config = dict(
    d_mlp=1920,
    activation='gelu',
    grad_clip=2.0,
    dataset='wikipedia_en',
)
MLP neurons of a small language model. Each row is named by its layer, matrix (up: input weights) and neuron, and shows model dimensions 224-319. Each number is 500 + 50 x the weight over its row's rms, rounded and kept within 0 to 999. Numbers have three digits each.
A block is one neuron, or neurons of one layer that tend to fire together. After each block is what it responds to, as a language model described it from the Wikipedia text at the highest values.

L7.up177:471529472551483530500426466546499493482488532433416552522540529499421486502507411488540622508465477472542511506462426536518497498458544433507489526467447572468514477401424530450590424508554497578539391407479557396481551540478457494573621540512465532565554540572366414436478535455554444509
L7.up877:481491442489498547505445489446496541442515504436442550552451564566473570495466484530473463488471492466482503511508600491655554510413436410446498506455525407574444374507405442487476451454511473556547499437460451549602510510485410512508512557471532539424527566488507540544555552445503585440
L7.up1057:466490524442473490497457471518548553515453522517457574384536509468540531528410384462409523508490482521510487552549504527570491560446405512509526502524453469398464461470493567448462460522512508516423508518539509462477531492474429456470538518587534425464441422534422488461497444474474524556
L7.up1238:424436558516477495487443541462460550522396508572470520461501487520535583578469495494475516523546465487545543513510499554502497457441607398507470478461415529511421537494537550481476466487502511484423450512481440496412503532538444524557464554530528446515534552585490462469443552508431458490
Responds to: Mid-word fragments. Word-internal pieces in the middle of a split word, often inside quoted titles or terms, such as Wre-ck-ing, resched-ul-ed, encry-pt-ed.

L3.up369:612551537501582441529448547572556465518502465502493510445438501583435449459524474657535495500560504539507528617467631501490479490513607369603575402495553500548499498465558562560523361566457458491424475503474551516532522551493566467416513488443507551463459567494458459440542447459425442417
L3.up709:442460494518444551548453566492463481506472491543522591596478515518502458533472478566547544521401532593405411479489480454478500567603596546445476537434497626539572521539483481524494536560403472514513484536564489509522511538567425469450495514477530500491497550448469443503506604450525539497
L3.up1050:509517449511559519534467427516483444428530468524454495509468534423486468482436438528445452413510417545508509472443461503427409502609668544507510427510469543509497501441483476552499475479445501443508489552581513507538451391432480490444520455534511578415514591541491568483445473566462466488
L3.up1163:566533456495436522524438520496534501489506621497372533458528500518445469497560452588523546435508384567517562538524539556519500543477486421438366573497530481522552460481534534545536510525415478518513494561461468538514471524507552560517526510472538576452436418533512420562507468624466566561
L3.up1373:487534487527549584564526401557502517480368556485503506548509537477356534460542505620469566522461540358434553469563529504521466466548506515410513478568516543506460539520431544396449494488417504470573492510470505400588436444498574477467598572533604507455512520492470551462434549439512525598
L3.up1403:500475470496484548559539426460513390537387447504482514486475520538420536460570478537508562511497503508427554478542422555582483520531459480527533563621511400438501473462458550472553434612411507466439511518398529471479484552505522442548442486522413557595474501412527480496508446444447541531
L3.up1695:546555496511529532501474519535464399438558589525599495526511440588464547436569515519529572531536478572427530581575488559495542565591481508448507371462536499477497481474479457554599479639486524503510457441458394513456523485492498508544502517426513559546432467525382502566476493513452548531
L3.up1878:489515517380508517584542555459483493415503561539401542533488448554496550489542525477433560499455519531446620552473563469566461462515560521474619554541403492576584445564426441490507456597499524558477507534539427437461550448498592468511541537467440454504513489518468529501473553519502573506
Responds to: Stats-table cell separators. Pipe separators after numeric cells, dashes or scores deep in sports statistics tables (e.g. 0 |, — |, 5–7 |), and occasionally mid-word fragments in prose.

L3.up224:420412588523511496489545435465478513487492508542559496438463542508509577482477496575555536523397568467431449545532442458604509388477506421523443586604543469447529481406496503520534513568557590447494491596421431553550577529476567549534405555523524515459461555497537541539564528612556451515
L3.up504:475408488520555524475603452523421515474523577473510551548558460532596506527516461435395426530508458516431495454495554494508492560515424460477503465488505598467464493459479467503519449528463560471425513583526439582595497565465534499499587508507506592546597440513420509528497458584604496487
L3.up694:484484521505479503501490444527389515463407526536533553482503482460454555463515470490568545440505503512516470493454484513611518489571517439446421503580538506532542484546497402442466547444580481488576532428547498505486506512515499540457480427507525416453444498598486412486575558606502579449
L3.up745:500499483459520473528568486415514494499532454513514534488555496487601491494546483473449497472440470500500558492490471543479403504533567461516505459419458484556451478557465518500454551514486551495445578489526413523541528500418544551477498571518509548522522451691475420479550498478510518415
L3.up902:454527561501548489489527552480453531490501464494481544494604494519580486489447488624566506509463496498446505518577478477641513639531511395553467440485574513526442523520475455429435505531521537463595549523424506450473513520486482498580373559496475522531408558466498459507498450459475496422
L3.up1273:492505459595521546457586526432503432481498530535479436552533575448407587566433485540592460505573516548585447466450485477513413535416417436527549501548529516467501471554533526478495531542543490420522443513539436493490500539555466454486500506474456456470503544477467494420572498492395474447
L3.up1671:598458548434524509556433431508429487506491546405579428446495483411527477425478470465509489494490503537373508548470518579620448467426424502504478529576488494501471602496512540483486548481620385570539503557579504454427552508499491611566486437409453526563401449404547514533498494478528457468
L3.up1856:504513541484513434448331574426471579442479507562599429460446543541493454406489523482482572508524521635482537630567399509532457549397542493528494456544569566511517491517463468535540584479532505536570511556620517524479572510489439495520398517404466554407508556504508549482526482507518386458
Responds to: Thousands separators, post-heading breaks. Mostly the comma after a number's first digit in infobox and table figures (1,537; 2,964; 1,118), plus the blank line right after a section heading.

L3.up162:516465457638451523543505441518391527450525576482546477531484522427480473599479571484478447567560464502581495519472535382544535547518458433497486581489522558549511520488583493412455494514578434472479428528531507516514451546509515608517523525571450460553376548527507484551510574436499429528
L3.up455:461483522502460539458475464406463514445418570561511515572555484507503537452524528489466492505480525477507467524433454476477514542411429544568507499625469463486476526509468475435484486465492567514529429588499516549438392491533569615409513521427484444506455532473485425548465570525570543539
L3.up764:499480542532487405486396515441536514522560648463513483439488525420564497521442571412540443484478506548544495568498482514420466486504500441560518486506556451522520467489430490538461419495458492553545541470462487498520546506537470519492400607476511522438455491450467516498475566556485486490
L3.up911:478504512490564578514583474417570505420526545463477625542429519340576550550538567517536495423427446543583598535369485464520452456428506464495510564583514450502467423514495400473435483461477483490468539514436552442487452447488453602453518503440561597579463554535410405540433472545551548566
L3.up1168:549542494558526496586570443483500492399468544415455473469502543579469484480525544454507552469531443545394549535483463436512460470389534469556541411538401489553418446531430500458509409507520450628596431540412531532551463544460537535517511537509538532504496478428474436415465551532429510580
L3.up1353:678534555551471563530433538517491515495446476476531539533441576472548444465451523609462487531523509554441510521454500532486536509437482520510490402566562486522478506565538538479554546450502511561532477577538490587443460500515554495533499453431470459538506491501514459568503583584489480507
L3.up1358:554452497555471571459459504519472447482468596506611438543478448421435468548336509571492515464480475543568453451464561457532456516523410550496522519551466591535468503452454430609483560440472557541453476510456462469572559538449545557425511530471456550511441481607476520510513544466516458491
L3.up1420:585540566486524508517530489504518500415491440452522586454414460462539495533491432488563493468495564475516497566434494507531473558469511338431520531532484553485484543586470526495390416399508539520529497559492470467523581476506467535484484457526548427586472575521413509553656474472506478546
Responds to: In-order-to phrase. Mainly order in "in order to", plus other set-phrase nouns predicting "to", such as "in addition to", "in an attempt to", "up to"; weak on newlines and mid-word pieces.

L7.up136:542455519436529548553437506509553438598522685503583527516547551419552471461544546490424496525427421538427467529456478492491460472450532483542545529551454555490597549481538526455551501551538445508530555526588523580603542481474529456564541443481507515401517498494473512429535513431458501428
L7.up394:438455574541502537554588442515627487442463495456511557487558518535488463461480453410428467342612504469525479457458449451485433522462484420465423335460438516507483472528438480494469609606472441527554477529463452482521447470493434573520446540484500460502498538524582534488525467569383487475
L7.up609:489434458493495513537509502528488483505463504537500512523469567506549505470428573450436465428470439510384413521517466536471550467444501462443416404486442417616543579538521457486513526538467538530468536555504439476545527401454609561532464473473466498490440484431523507448543423455478431574
L7.up634:597521420427400555574510531509494496508488545495423453539535506518521376440459417566495483478543410495489439521540479489448491540482497529442551512498485500514519447495468471447568571528495589562582506579538494450490482451571458481553526539532487517405514540458454516376509441496411549571
Responds to: Thousands separator comma. Commas (sometimes decimal points) inside large numbers after the leading digits, such as vote counts, attendances and populations: 140,364; 2,227; 17,033.

L3.up262:396415444498510509431573483500474534611437564524389569498553483507507421494477534493501514439417582568497400482436489543562433516512513481486547533590570437520500491488420524518506493469510400495458488564518494528550473502480486530528454463481558478456445425474533497494632463460522531497
L3.up447:463508509639479566572521489520573562376614526601433519415507464442520540553525445458576522481460538453456550535555525543552566466520506494529497398599446440477495505522529482533540486556410570489541536503390421545507547507484485447550379427478491482470493509448486507503483533410504492546
L3.up734:460559423519541538488439437504493500539471358456495606416571543558594544489547499510468453440456527550520425455485566511601589507492528540572499594530495520467498482520606542403505522415466440511518478501523478500518578497477542500516397563470484525448479504499468532455458423546583521427
L3.up886:514561575554452599440534509517450429518531481437425399451582409536434517532540509443497535534432565513530477536414451513442482490555544574396541500436472522558462409501417473514437474478465398529538540513437451478485461490463514456419492537548542522512511542547515428473509462597579600550
L3.up1029:525470543559507591502440460546533506520482468516494447573475567486537422449500531525463496488515580519523450555440529570477501487547529489472522500599507569488443508538457491573450518451475436544455493501441479422593553462482511549440542453491569468491467482520414459492528574519517593531
L3.up1169:469541423524557586578490495581539503471573521487500609529476541435553485465594571477563523494495556522471511579492510469529484501554451457486581487559486427511454489461519436525554476379514520488522556549412444494501523498475468459505452470445544507540508465479467484529490544524581558525
L3.up1270:525504491544450619514483548477480519506459507523489491510498471495545506521576443520547449524499517522509533509491563544473462562556572542432433576543505574433404418492436523562439599405457548578476532508499484529563582559572473392551514542523468457574538485538507446512495484362495515420
L3.up1367:496516594579475542580478496390646512494433484546547573562513517490564539420572445372564462493502490496479501510502356490535489492477460549505540587535539476480481496473420426495505524502511443513489492548477459477525534425550506474597517428422500471410524488469584548536476535448474588502
Responds to: Word pieces after s-fragments. Middle or final pieces of rare words split just after a fragment ending in s, e.g. ostens-ib-ly, ass-ent, drops-y, abbes-s.

L7.up412:542425496568537437420561408554565583493539526543522536503547461553544471480524539516505473530478464470488491528441505427482463420457622555450417526551558598433502421454538524485509548456467486497492566415577468544462521471370491449430551490438400490548497398539441484515522590522498472486
L7.up1102:477500560386490452515423485485406535526473542492437425575531556526459468492478487427549493574432591499456476459520451514545558369452488450495587526543528571533552480402542424416474534408479491481484546361429482549463501457504571511541455504414580516428411529537461446552541545477502508540
L7.up1312:485481506430500596596509470542429518515405601565520465539438462479535604441500517542498443466529588489532519557573561477577506503489430492508512470555492494532538504473454446407479479449436507502573538501407514476536551514394593461517597586559410532454537438443517448540540451543504442578
L7.up1411:524440554449515472505513407525498519500435462543565432473498537524541499463503512463436570465491504590452450500485580437548458415440466427502494503451570513548561520514536468390530504446472514548547500443562526556426489535488538443452353550443399466578490497546500525487546541522576546561
Responds to: Pipes between table numbers. Mostly the | cell separator in sports statistics tables, after a small number like 0 and before another. Weaker cases are mid-word pieces of foreign names (S-atsu-kawa, F-ij-alkowski).

L8.up710:435459541482470554531491469418572509647606493511495508595579528506458434562583544500439513494409476476426521489558454495508515516428530460430528456413444569580526486555403471488526546580521505457537451477513427563496454498511461544530481439557540476468548485571549507460562513458490523497
L8.up1577:392432521506490482524529357580546567563465447487532454529515476553431429511524489602514479424502432544483455428466510516477438482442488532461400592506387506486464614505516533496378518651519586544371450521491470507461479482481516522598454495428583480531475444505530505438534479478503580469
Responds to: Table and list delimiters. Thousands-separator commas in numbers and pipe cells in Wikipedia tables and stat lists, e.g. election vote counts like 1,742 or 177,783.

L8.up1411:555499558514482398451457471497495585594442494473551499425472527517514555428492404476488555520431513582489477489533501478506467510397503485554571480519498490574520398433514527550606487550454425520507403552504471564494539477564562426574486490373479557507495539458453488496497518566445527426
L8.up1563:478502523480472481542501486524530471459510457582512443540490490520522495475501450482538493485558525504450465471544438544518461487451479505475517510384598583497418439568452445472533532482482530566502587512478534551539538530491444451405534435436520459468552536545570561484536521595474460473
Responds to: Table separators after numbers. Column delimiters right after a number in Wikipedia stat tables, such as pipes in sports stats, medal and election tables, or slashes in career lists.

L7.up748:549469483491491419452596531453474526484472487488496566577452517533526484461502463529391475432512413498511516478510520451504542520494557482566560500485480516483502541533501572559544484376464595506484489386532436507491523463421456542463568570503552504520468489395421562476518496445506555522
L7.up937:501459466463504614575506575578476522566567480511374498580430538490581484476453490461437495448531518554530328534501387467529472605498388486559497512458471542556525472464500532458450538490511481517541473575472456493462554496415480539547582478519460429477435491457453615456415439422434516583
L7.up1541:523458503476539516534533557473521466506420532456472559514529518485547530518531501525482482501483374608591435490517545473421477544547444577523487552596511495466528470420488497517440489575522389480517421538534384496418547456523578533560531502491532620372537502481410449502509486513510453605
L7.up1809:529506575532486596533525581539595523504500569509460645487551512484607528584473542474537504408445452553465469566462488480587438537480506407472496495428466555538452526483492470565469457425450558550518518433497468582458522529431465557493498492499485568486457483426558565524491506515472492631
Responds to: Nationality and country-name pieces. Demonyms and pieces of country or proper names, like the endings of Siamese and Jordanian, Austria-Hungary's hyphen, the Netherlands' "the", Polish, Irish.

L8.up443:478529566497468520463487479552465563470580462528518540343593605414572537450495498463530475581550585549538522415515586467501434451457514504431554535441382596474519523428406558514446480435505553460460453493512456445545496539436403561543536522485510452510449539586393540449526462487573577512
L8.up1850:454420529404513506550451461494514535444493455469522541531598574511448508419562561496543538568523447484559532494558530477484568509452490482446417585540516468486439490519436508405519571427550455479442546453527478432483556512362477485512493448473492489512495459476428409581501530488564522495
Responds to: Action and event nouns. Ends of nouns that name an action, process or event, often after the and before of, such as modification, repair, dismantling, addition, attacks, hydrolysis.